From a checkpoint of a small transformer trained on Wikipedia.
Architecture: RMSNorm before each block, rotary positions, no biases in attention or MLP, untied embeddings, normalized queries and keys, capped logits.
MLP neurons of a small language model. Each row is named by its layer, matrix (down: output weights) and neuron, and shows model dimensions 128-255. Each number is 128 + 24 x the weight over its row's rms, rounded and kept within 0 to 255. Numbers have three digits each. A neuron's up and down rows have the sign that makes its largest values positive.
A block is one neuron, or neurons of one layer that tend to fire together. After each block is what it responds to, as a language model described it from the Wikipedia text at the highest values.

L8.down493:149135159091124114080118134147078127142151128072124163122096162097108104130152104174108119130116128148141127158101111141114142120138138097157124152150121152142133182138131151142083099116138145159151139099152167159129160109129101110113087106142123119105107177161127113155134126147135139110135129110168106144131120157131100127130125104156123151103169095140160106140141157148163129141149
L8.down610:134163130130118137114140155117113115112076115097160151153137110108161130127142131122137121112104079148118120093144139147143150125146096096131167151087157146073093111127116104117118180116086104129124102088111107131172120151134127132119130114183139116125143178151128131173132133116126151101124093153138167157112130112112073125127127093119141112155143127143125120161130108148143116127141
L8.down881:096104077104125069121147134125111116135124171123108119130129133114139059148128145125141104128105140117132141159095120083135142138114118102178112139195108095101164102128141100136134126151172092122140115125138146139128086120200130098148112114139095156126143121098140140096125138160136151093118104120129117100118135127142115153142156167165136137112150114142095147115132093165109110137096
L8.down1516:107139121138076095111159123086115102094149108116096101171128129122119098094130086116154122094131111124130112120148108135107111110134152108116148155133116126147131122168168167125125109169168162120127172124110126133114131127172163140053107139138131137121153152131129114098149143116144126142120139149103112109160147107147133098143124124127139048089136130107096110120121135128094173137137
Responds to: Mid-word subword fragments

L5.down644:119111133103145149108154127119166135171123094140134151153130147104100073096114121124143168173073135121112118136143120109141175156147174192128107124140124125111138144134153110082144130119123115125092088154120134120152093147122147164106117107146148096120092163162161111115087128154132156130115105110147128148097121122105134130112109133108153126121144125118069166096139102137096121087113
L5.down791:115173134112143082100136120125147107127154123147074101118086136171107163147171135154142100144133100131102149124104100166177129127103108150098129120151101122092102092107131128113133100153122066104077143140117156145080160161132120126158133123115117138119106129081140156160120137131137123118087104129094131176162166143131141093070161157133135198128145115140171109118115139116146135114133
L5.down859:092113156119137136109112145134103134091153121117137100162146114120121104137111154115173139095070114165091125136126111127172139101131126135156157109114124141130132119175171088093145127108146136116086178066167172127156107105139175124145112083130112117150168124174112149145112123120177168090068121131111152081100137155095156152104103122125137067154117153148138149190114121130128110089138
L5.down1367:139128110096108145184121143122140119101153156140138115153107132134088136128125100139148113129076078117119107100112154105154126151116097111106097111093102132107112125157157113126094126124150151121113113139146123149132144149115113143130149173113114144121115101173131156068153116136084131096129121119124143145115113092147080148106151121170151094155133122172111072128175153157156120149147
Responds to: Wikipedia section-heading words

L5.down0:170123117130156118094132146124118107149156100134162167138123104163137142096140145077098142116163154103083138133139124140148128198141117135087124147142111116104107121150115121113113102131067130134104102112097119118151173151102164141120164111139133169111114113117110179132111126132136148139127142165134151084160121137162124123134154150167159126118159090125162154118092154163064139135118
L5.down608:116124157103150144138122111122080096139137183111155115132150102112133148104139111138126082140126124116186133136120149141159164147120113104108118113132167151120056113103114171096131137137122141099108173094143122130146165133143134123114191141125108086171136137127154094173102149134107123152088135089152093136105137140112138120094137139141144101103145124146097133104135113093124135126120
L5.down714:154098150103118114100114148139175075097139110119155185157134108136130108147100121092122115145110138098117136139088117167132112096144109104121120103128108138153176123123110140142135128148114189098140136095143114149157153153115138116179120134090114133131100120105109152122137121109161154099138089163145117089125110119160116108112160133113151155124122120169145126115145148108156124112063
L5.down1146:115117187136165147128116131132120134128106128177165077142127135156130127119140086140119137112125130154114163117166162147056146138158154152163135137139124132151109117141102131116125099135148129110136135134136108137075105135148155158094133122179130161123073096127139112155145109174158124114187108110135102135139152139102117102160102125146116127096113137140123140161129120118131126095119
Responds to: Origin "from"; table dashes

L8.down276:122154147133143151101163171092113110128090217135151130129140112136129126136134052154143133174134130106142119117124166155128096135061165110145072136119126145148102115163146113138075124110143135133099081139117128137136112121164161114133160139109148129157150112148137137121167115120144131131128135118073092134123107169108141093139157111141127146054082155162146133119105133087100110140118
L8.down460:160129177156159122125123096082140122116076126101121111164109115131149150137128128149134124107141099129064107132162159126089092148096123118133127121124152083100147102131141131105118143133119149147145097173131086098142117136163107167124123142141170143140100142129135114092131135112090146142128162149113144126117096098121137114112104123128067123066132132155091139160100112145124087180139
L8.down714:133122147074127146111100132121154151151141109138149100070144156087136157126151097147105096104127088115091153116149110137129104148115147136163135136105118194111134149121131156132132144125118110164079115120132102184118185153144142135110136135154148122139106142176103112137166128127154100123115069121108108131137152136115165089101155102124103153066151153158104129123099141138133094126084
L8.down1523:138116094134121141172100089138156102092115121142103089141119132161133131179160123130124130165125114127143103116114128133074116148147138107097095142128103127086159125127105141164142173122139139140125124123095127120153129142109148134165132146099125131136106151166141139145147119134132096110170138138122169140108117097202113123137147152099110125106133114144109104125155078117134083140144
Responds to: Abbreviation letters in acronyms

L5.down134:137100140162177148106152148149065108135131136125146129104130115162116127163182167126146115106119124108115133153098170117161153184137172115101158113180120167111122095104150111138115126157110113102124123120142148097131125133113110092146128112112114113115058146101157152101113133093128113138140115150149159185077143139116107100083178140155131095114130136120124108151113118137092115105127
L5.down707:079132119131116134131144132093161127115143168118092085096148123107101135106163110162129109122156132161097149143108109135151109100082160115138132122130155168158087123120151127116139144161132116160107133157164125126127152115118132114156133136152153099148122114108110132126100125114122125139161104139136100098141159120109136121137108138145135114145118106164156132103134121148108141139123
L5.down919:126087094090128131154131122095134105154112112120132109176140128114120097114095185144111160110170109127156151131116124136099123144133134154126130142122166127179110147066112110140102132144159141090105134103074120108140169138154100155163064141188099165132103119096128130125140073139116106115162125121161140123138133150110131139129160137114169093131116157141070116108148154152122132121168
L5.down1194:096141121108133163134156130091136118097147175133138077102179124136098142101150143145083117121119090129154109139120116145092119101141132155138148165108126175163129138162081118116150129120129105153144109140164145132102097098116127127144116066141120120134080125176125118076109095141126130162135152117085125151116117106111153094090111106144121109136119119142125122138086128121158131133117
Responds to: Main verb after subject

L8.down379:128092118124134140088106172106141172139151119158134126169146141079172154123094149126141127138173146182114133112129116104123109114112131119168148117111139139100127140128122128120117082161151180108109115112164149143137114093140114154172119133150169129110111144123143158129122143115100118168105121137148120099143158132164076094099138119142083144136131101115120117171107122152111140173148
L8.down575:106102143154085123134112147143086091160126085122087106106130114145107133123149132137165151122156129104121107150115108130106093151125095154163149094127142106100120113127151073127189112155138111104101140135091162135095147117155153127149105138200151117136125109149111077097145103131147145134132119125123123047090087119126109083091133119120169121131140133106123104100127122171070113128154
L8.down624:131156090101130110132128122118135154133129110113161145118141125106155112135155142136147175136126138117143126120186138097118147138121113108154146157105159144143155132138172139104165133105155166103088141098117134143085139100115132147151129177104099098131113170116131123094150109139119104135120113099139097061125112112110135074179100136121148128195094116099118089109167141146077123154128
L8.down1414:148143124149129124125137118106144108179157129147130095169125119122131127173125091115154119155135164169144135128122122116168145135133135133129114129159142103083091147154154149152146156114089108153099105192131084129131166150103127118131113131102105117149142120142132157104155100085148167065124134117137104163101116143144075153116151090134109104125090165107135115115116131169096121169138
Responds to: Derivational suffix completions

L10.down905:133076142161142106134107142113171120133100151142098126123131118107105165115148104094139109124118090147134152132116110130108143147168141088111079152134139173118122128154110105081119121125112142121109113117104153111106097138161075125123146131115123143155093142125132133146132129137152117107106089125128082198145116116074124122148167157152142095104125130103163111125109140114096157157132
Responds to: Line break after headings

L5.down189:114120095122094094141122141109130135126087143154150149148081128136111153095066126149141109150120128138139156173105102131130194151107126125139136140151135118161103144148119109146160113158105146140147099114143142109162142158119117101144111148132115160136156117122134110113108149131149140114141091132161130150086159141135126141168153125165084171157093120116136139108126122118109063130122
L5.down471:115129128141138089122127132139135084100110135096137076101138154066116141162149096120165114115167145149144155127130134124115123094068147114114146120126096123148099141101165140128137114084140082095148100115115157112133110114111083107113131148105153160096148105106105112133148112123133121116161125122132091128171130111095171132102128121159112149130098135163145141107094149138144168106122
L5.down560:104117079165130147139126087143158125101126110128118133087153129128127134135137131130120112132138109107112112148135174140145151139120102137115145159139118108145144115176089113155155132141101129143160122087149122116102101193146112118168177147152143165126091119144103141146152189142094129105120112132130124100114153100150092104152157177144098157141097130097105117139154144116154089134151
L5.down953:136123122126134138094137147081176091203124144155126127103112107121162134147121132132132117129140134131116136123099124136099114140117111135096139139145128128153132165107156135145136134133146168134098145139133103091158128147150117141129120123182150093120096125138121108142131126147111150111153117129156175128091168140164173145117107130111141167112086119141098113140152103114108124099111
Responds to: Place-type description links

L5.down14:115155108120152148096140106119150154148114073125122117075155126143105132107158111193168115102156129123079103088115120076121112173103146156151154130144071115121143161161128116081105124142092132139136123127135145099140134144097158144132116145138163157111132150137136105146080146106146172118145110113136092129073165101103097089118111129124083156147098136096137135126126091125160128137172
L5.down92:129095157134123116110117131116154146156164138085081155094155147105082146153126135105127157173163124163135154123140124146133115162125134127146164088158157110065097174173088131068099146099127104108173120152129109154149116077116166102103177103124169129133103152097139129152127138096109155156165112143108103143068129133143096126137143140114131128128077137098095137130143104151096119117144
L5.down754:108169127129119162127128149103126144150153109164123137121148152162119121167109136128147155121156124145128135140101162152165108130094175121128131102105107094127142121121089119128128133123145138082146103138134169112107135104135122146156109129118132116129129137075161151136148105105164125158143106137096110089088128128162101125153075121083139152103123141050083158156166108160100129140154
L5.down1213:089123145154154130091137151120122096143111128148121092120156194124164164143111172143107097156167132162148131088134114148177116146110124122125135150083119142117061175130117131127123155122145093095088114179166154130129158094113132140158124118125138118173106140075149116121139124079141146114124136179140103108136116097130121125117140074148087144125119134075125106116099127168136124167140
Responds to: Field and discipline names

L10.down157:144095137144150123145143151133109141085143123152137120116115120076118113121110138101093112165142164064113158144142144135147142114126139166120144094149178120118155152126126149149106130146138112138128108111150135120163103099144131117130119139153113162152151082091152125091145155151146165161127147070100135125130130160103082114148129127117122158122154147164132112125115115117103120152129
Responds to: Zero in stat tables

L10.down484:129121130147119109147138109144071188163106122168158126114086149117074131095138158111112123186118130095134108154114083136094120135112120108161120152103108138138158162105116173132136134128174111141097111158123162155125124151122139125141137096183116164091141098165123199149107120167120127140133116114126166123141117103176117187153105164152096098140138127127090160121140155118112123103161
Responds to: Abbreviation letters before periods

L5.down751:134136105164111142165122156144045112111152106157094137106143112117105151122093168126108132146104125159142129154097133125129124141108170089122137077170099108111185168105114137091128101137114121128150115151137156151147112118106094101124086115153168128109099112148117148133082124122126117150157170098150105145127101121140139109095137136126139170100128121139134145147118111099180122118167
L5.down932:122100144151180179103128102141110118088102131110096132131180167153093111106105114170099100101116104117099075162192113100136079133119130134132108118141185141134099132145097102127125119135092167132152136086108122144113175149106124097151098154168157128144151146117125142132135163140094126134094109127129151109129110151116130132128113121137146152095190127118111149164096152155132140136169
L5.down938:118147114152081136133109154131111081109122136133173099148129131086159167124152139165089193107171154145123126170144075101106093148120123150142124158145126112161131140103108175155136150130094107106138150093119093147104135132166126183134154132111158131128087103160132092149143109125166156132161145134107126111138140111120126139142147135108133113122120144118080119109113107127129142129141
L5.down1311:152107118137105128148157154147109126144115117066155118126153131089109162113118118192128106144185149159098127113181147154125118142132157113105182134150159128136133120120135095090099140151139103125153169097104116120132117141154156101152069108113079141127132100152140151132112134121093141114090165148154121120104084164131127118123119076111142156120120128113137115142108080090114116110111
Responds to: Relative clause openers

L10.down133:133106126146097122069120111116133115131164101112131105089113079120085195115146145121133104160084136130126131141103150149163112080166108143140131188137116106164139150123140100147115139105122105153131092113120151089156144151096108120157143098117097131126126109120149107110151119098121134118166122135112148230120139125141152112073179101135097099117132127129142152149097114135132140114165
Responds to: Predicate modifiers and participles

L10.down227:153112134158136114162143129160159107139143132092137098113103139115171113104102122102158108152127149147149149137137146187139104087145152086104163153114152123143170099153105118122144111115100140107149166128161131117111092113142093102112117122152113081171096105150151075075121082138137132102129130109128105139127144137161121117125140132088112132134148141139086130075147107128095120144118
Responds to: Sentence-opening time clauses

L10.down131:167151123119142124103115128112094132087127088134129136134133127123152085139151084143142153090138106170134090092137106139143126104097131142137155114165101180151138104177129093148125152145113107112130147127136117092134152132164122082126145104161115129109128168129118086078143105132119142142158109156164138107127164180112150159132106125096174134140139164147147129114124092124095155133128
Responds to: Mid-word fragments in foreign names

L5.down410:117109130108118153165145101121149099155126153088130131135133161119122125108140163153143100122131106119128212142131122123111093124159087123167110154127133122058145137120148116122094127132138123156112154125087107156143139095148155120127165114124148153107167147175106149080157113123135104160150109178100105113144136100092133136112116106137129154140138111096071101103141117109133128116171
L5.down741:127129130123117123121120107147111135118094120087138070140157100125127195135067107134081130126122107114090129107160121092146120111146129096171135115131162097096124118215140111090100119140112160089111134131115131152109109096152152159141137155107153155122145146092126164135134119155117118161135128086076123094149140162111129097124081088114130160110108145158131128146127087068171111147110
L5.down794:152155064166133120132128098161078146134166134135129141141129096148121121145111138104172145171147078159143095125187100136090105135139142105137092129149122099116126120150123066144114121111175113156121125105141131107120150164134168108121151103129128101124121131113124139112164100109134102193140174134152089130078173105143126134150141145098121106148137113151149167149121092105128114117152
L5.down1130:099088115132106114079192102116137111115193101111113163112112121204115164132157077138157146105098126137161137144094106150149131084180104130120130143130146115103120088147140108151124136160133154128111121123129166135098088139126132129123171080141113121088108138061123169115112114073121112115121098137137089182130083130134116091125102099204076135121149125126138090128127109168124173154145
Responds to: Table header line breaks

L8.down9:101145130103089179139134103121175101122119151103156083129139144118095164178114138159118123138130138139154139131096125166140120114095196141108139089090109114136093163155119075162101175123110122128183136084092123127147127126144104105124165126144133117140114178113108118133089069127147104144109077143156119108133121149123118165156154111089139159144134149111197121121112126137149105114145
L8.down1007:108142099164095164146155152148128120097116114143125120091096149131115115103142120159161093121151120135187140148089171126120130131139121103077140099140095116173106083166134052121148136129112133122134122125113119092115132078124132119160110139153139120146104154181130134140130093124099109143119098112155107119119124139098167147150145151127160131164146102080194102117121135131102115160108
L8.down1485:122133125099123135101138155120120114083149123132164117121143149111110146104115164175147132131123108144082142130128142122159122129133127116148126127124163159153152149118108110135121123151127153149117126141130140183133153099157112113150140143136119109167153187141101125136074142137152097129079141143124137116119096144136079148136157119117145191129125135146121119108112152056148080110136
L8.down1513:127092150131103132153120169095104129114108153143120114138144147135127108109160141158148144088116157127126136215173144137134109160195096113140133104095116169114151145138161115158105113158129139174146144148120102112146145147135145130132155160113146136166136150103165110160101144109076105122122134102139102121147110110074148095131097129067117147150137126135152133151096100120135166135128
Responds to: Time and place clause boundaries

L10.down1255:103109125106135093158096134122133130122132150149120152144138104118119159176104160160155135123152116126157165161122105104136091153085107137140105159130144128097135128124113069130102132161139147114121112167131098147140148118148145119157094117169170198098133145141107112169154152165160125115128103129102116186157122102112154128134084128139172119142140154112117136142128126097190109151103
Responds to: Verb stem before suffix

L5.down212:155131100111134120121145155128150153151138094116137107090127157127089127121158128138112144108179150120080130123097150144144138118141153176157124121152140147093144108102137107108085149091138134122106125102178110129139132102114128125180099133196150132120085142102113138135127147119154142140124155107107110093117123130132152123163096132096151102105144156147137117134144137108114127122100
L5.down782:139081104149135112107138114112119115169105143095109130135147143159139119168147108128154106141102117151114089110089134145149136131153126114099129122113092101105165165125099118126170204142121117133137149070116124130116137124132109165143141124119181113141098092154138126101129113172092140160084123123126162135141147127131121130132169155160111061123148071157138177110177079142131161113149
L5.down1046:145091167115124122130164155130120173141133088105140103112128155127134188099169138096145156153161132132163131120118129094151152124139105117107185169124119124130122125123156131123115157096140131123175123103112093123129159117157142171120143140104140164166153150130163126128061109120099140098106127124153162120135111192127133109081165109118087120134129113158125118119155137134173152109166
L5.down1338:094144105121074164104112122133123122172148137136149117135125109162180125116126084180151134163103139136140115121112154128129131089182143123138117123077095135129092095114110106095119161155124158100126108092072104096124111148133140102084114169172115068096161125110108086131138105164155133138115129171049131154149158135131109101146165157116071087128155137154155095148124092144111137143101
Responds to: Word-completing verb pieces

L8.down705:128140162124111125162168144114135167167098123077168152121157125122095183156141150083128094121128104144091130117182130141111148112144173131121166147130109108112141093133104131164087113107129105168132116152092096124137130133145119129166133129132158110101150171132100155158132136173100136154136120162164127168132139154108095161097101099113184130155123095126155149140140109124161120073147
L8.down924:139137105169118114148138140149132136157133105143095145162140079135159114080109130125090100143096099121129150136096143105187156142135150072103102115113132139140119128148124132141108122147141139141112093100155078111123139095117079136124151124107112134111109120133138146117192126121111130145133115143164112139132154148179122167140142124132133085118145092091176113077090126138149149130124
L8.down953:154099129182116122070105184086149134132081114102118121107139096127129096096131111146143103165090104137143140122106148132157114085110119123120115177141082135156116136145158120139123117103145144138133096139147120102140123121085157139127163066127097123117120132144155112147143143123155153096137144124104161133090136096160118147104111070111105132115114094112126162134109106146108132094132
L8.down1473:085101192168091155156129173129141133141141119125069148129131122163142123105103121128135115160116125144107171161080134174147131138109173156182120148102145132118154154167096153102169101138148128144149126118147143134090123149102135158129125128132142120141130128165124104095141108166129162110103135167095124124078150092134152119096123136101178155116151109120146133167136113149130140090133
Responds to: Gapped relative-clause verbs

L8.down886:130168147083118096147173125107128160137103117142140112103098087146161096142088117100163131115109151127112076155154119118082087161145161065140121139122128065131140093153160142123111137143130142076115115140138091145119130131127152093147111134098150154127124133129119080115134095124131132129139198123115101149185183142143120135129089131153132122126145132110124139111123121133130125135160
L8.down1068:128129107171124117136179124138134134142097164120046121157158140086175170100166121174098149138125145145111138114178152109119113101097122110111156122123117115118169134174111169138157166178160126103102137141110143155149140140129148095134147153080136153169150121129100107115145138106163139121099116113124120136120154103109128089139090137104101124125128110136159130173105183107158088095099
L8.down1242:116148125117131096124131107136111123110130144107108135134161139134142149121124154107109092155095135147113154106149128115106100093098155108094203168140109173135143131113093105126135117151130104119136158128131143130150171125126120139113113128146151108150091169118113120167191092117152096203124096116149155103133109123129102094133111062117113139123129090143148103118128142093122159137137
L8.down1446:134110146119121143122102133162184132152136122164170153139082137096112138139103109117130102119149136111136101126144105104161135131096111085102141143111114160154135108134144155119140106126168117136149132174117148120148169132119116139141149124096124153134097115158095119129138142090170147160118111106139123135083087114134148105150150129107085154143127135153115172117156143107102151152126
Responds to: Line break after headers

L8.down134:110098200118101077143125166188118088124127115177107136098154171108163132109118141133137168091146135153140122147105118145123121164128141140141165122098151132165153115148115121112106085119135137086154130110127094164094128117134134190169153148135127136146138124109176114150099107139151108113130076137165120146086110069155154106120118129105141094125122143085175115137106166095093111140146
L8.down778:154092147149160170085149089123129106114109141123117144128072114098134141109119101124125140077126153127128142140134096098117114135142136156153088143128112122126136135143112137149158115115084119099130140101111133153092118158131117102153105147125136124136138148144135138090122111138092121107118152114121132143126181152170090153154109099146185120108143147156175151118177078121136122174115
L8.down1187:140123116126097134165105126135133117151109104124130143158120128107108109122143161104118140147104122102161110112142087154128104185165102132102113132133111142175124091103146112124125129143136109117139164129150170118111148124154146142118135129076145138132122107134082128118156152131151054115125116089097133113078089127123122137155131093128136158130142114132132132147134134096155149120150
L8.down1489:106131144111093125118088111135114138135135112168153150139146157100154100130155140105130125148116101109149102118082117146095098099126094113134125142113122131126137132130102200121123130104198141152154122121089166137139107112127144154109172147117161165128100169167115164117120120160116128149103128123134110137098059131125152169135139102086107181139157202142113158107095119102130164131106
Responds to: Mid-word fragments before suffixes

L5.down18:138099113144155169116129081105116091106106120106135148139119095160102136139196095121119156112155130164122119138157124146153152091115122135129153125147112128146093140097099124121105088105106147136118110183106142154133163152109119124133157135135164146131118114130118141133104146114127117098111156107127144152104144111118144151117154136112140108079103096130120169098149153134132110131140
L5.down508:113120132119130136123118159154180095091149157145163092128131166123152125087100128173107127056121167166121109129118106134160115079134141157151143138138126138142140137094108121205101122144091082118094125172143131109072123150124185119136136147124108087119124150080121140131128123141129134190123141135130136142116155120131144120129101124119131155103148089124140104094113085100112145128075
L5.down927:115079124129092136126114124149125109091154123146125134152127134144129151188137135119173124137149128157101133159177116131103136135124122158101149134112116141157130099144132126075080128086113111098104131126143112169127147151153140115133107171151064140134132107124114169121156149133119102124115139106113132135076111108107138119125099135111128081136145119132149085143141171097145111148151
L5.down1248:096131112122122132124101129114142138110144131209151146150098081083152057113130118121118144122106150124145118083122170157165100142131116106075160117133130143112130146113136060107156139125112178147101153134190111116154138127122140112142127114134122143102127150129108133136109116131126101114185147126131103136151120133161136151135092157083113152138137076111127135092153081112151135128148
Responds to: Split-word S and l fragments

L10.down1373:116136126118157127088146107141131109161099122132124128115150105136150138134113117138149151128111105147088092123163138125115144140133072165081133139086137116090119178108092105120146111146111129112141138137113108126101142099127178152061110114153136132158141124137134170082098182128138125139131137144103113115132121097159116115134098107121137099134125136084130176119151112183093134161112
Responds to: Activity or field nouns

L10.down252:135153164128122125102122151111170160127099124127076122121141112100127143116134124166166162127123129125105110129134107135128139141162142112151184136086175142147121101114149098153086125125124137134119101145120178146134135153137143088138108173078143119123108103181108161157145120181119118126096124082136158172132156134126118070149145128096108134091123075118098169129135135112111096132129
Responds to: Periods after initials

L8.down176:104145069146105157098153145174135106165121123086118115132125110096140101127147132121134132157099127097134157172125161126126122133128120127100128141125133125144107143110126093141124128119126155111118153166099135141109146147119154110137147157102155135135113080144134126125155154146074157089156113103159120081102165130157164106159127104127120127124162147148109154138125167126135140140103
L8.down511:127134127137135136119170133090180155145092113164139146113143134188122199132161095150059119165133091130111157146146090156102133132136111137111131155130145124137139138126135146140143172121123100118116136153111134166143163135139118147175118145148087117128151131134139137139161142104099175134102117095115133122116147126127120090106115131101135068101124119118155104125151143109121110157127
L8.down642:147138125109132114122113128111144129114124155109106109153152121108120107126121121080179129168100136133115153140127150104132133145154129152102154071131067127136105106131121097155114107114126148123152187141139119110118140152131125145131128118158119118119147130102127144122149179144113129159140123121186094112115180135125129111112136126124133101128135148151150147167139133108146149150125
L8.down1309:095131116117116122103100149153129101130086129098103110144146080168149128117135131136198138151109130133105136099086124138142156151057100136133127149121151119149146211126149138155103115151070125127120118188134135129171118160112145118160106145191143133125153079140091101114135141128114128127124118130134159137128071157125182154116168146152149138161181144144142114142134126169151137178127
Responds to: Sentence-final periods

L8.down851:110128154206140130133162099114089108120117176151148142131172148114126111106142116080128104121120129122125163153171105125113091148124128126086109158107127163095124094105146128106145131123158105135147149135126097166132136140140102128179126132138136127104083133136132079113114131117107112183120118153108125125116167136154117113063112125128091143125089094110096138137144099142150140121138
L8.down969:138082100126116149129120156097123104131134137205123118104138127142141129116158151126132119159115159160077130134096146129121115140119157107100170117132115097117153112140182118107102113113103102126167121151127111141116178136121130108145112153141119097083145123167125123157093117073112165122127131108149159154155160134104134149144105169145100141193113131162135126102140133122153080128102
L8.down1115:122140144102125130092115145103112110140151107123140128140092116097137145116117128113143078078162162124126137089131125146094166130130132117132142133132117135114140138108197142135112128154139145103110112110146132122143101094180114137103156081122156129119150130153121116157162119095113112149138182141103114104169145102130093120162129153123133102154123146118144130152133114097083115114107
L8.down1459:101142162147107170102136138090121150112105152186107159114128139145124119089128146136160150108147140105142136115173147143111132148125157135172149155106130150117078131159112085126119151106161129167159140142117126125149109147139089105118167117132116119090124132116119136128133125138171104152147132157113154129132112157149162114144113111116133154111161119088128163142107121098152120074148
Responds to: Infobox bullet dashes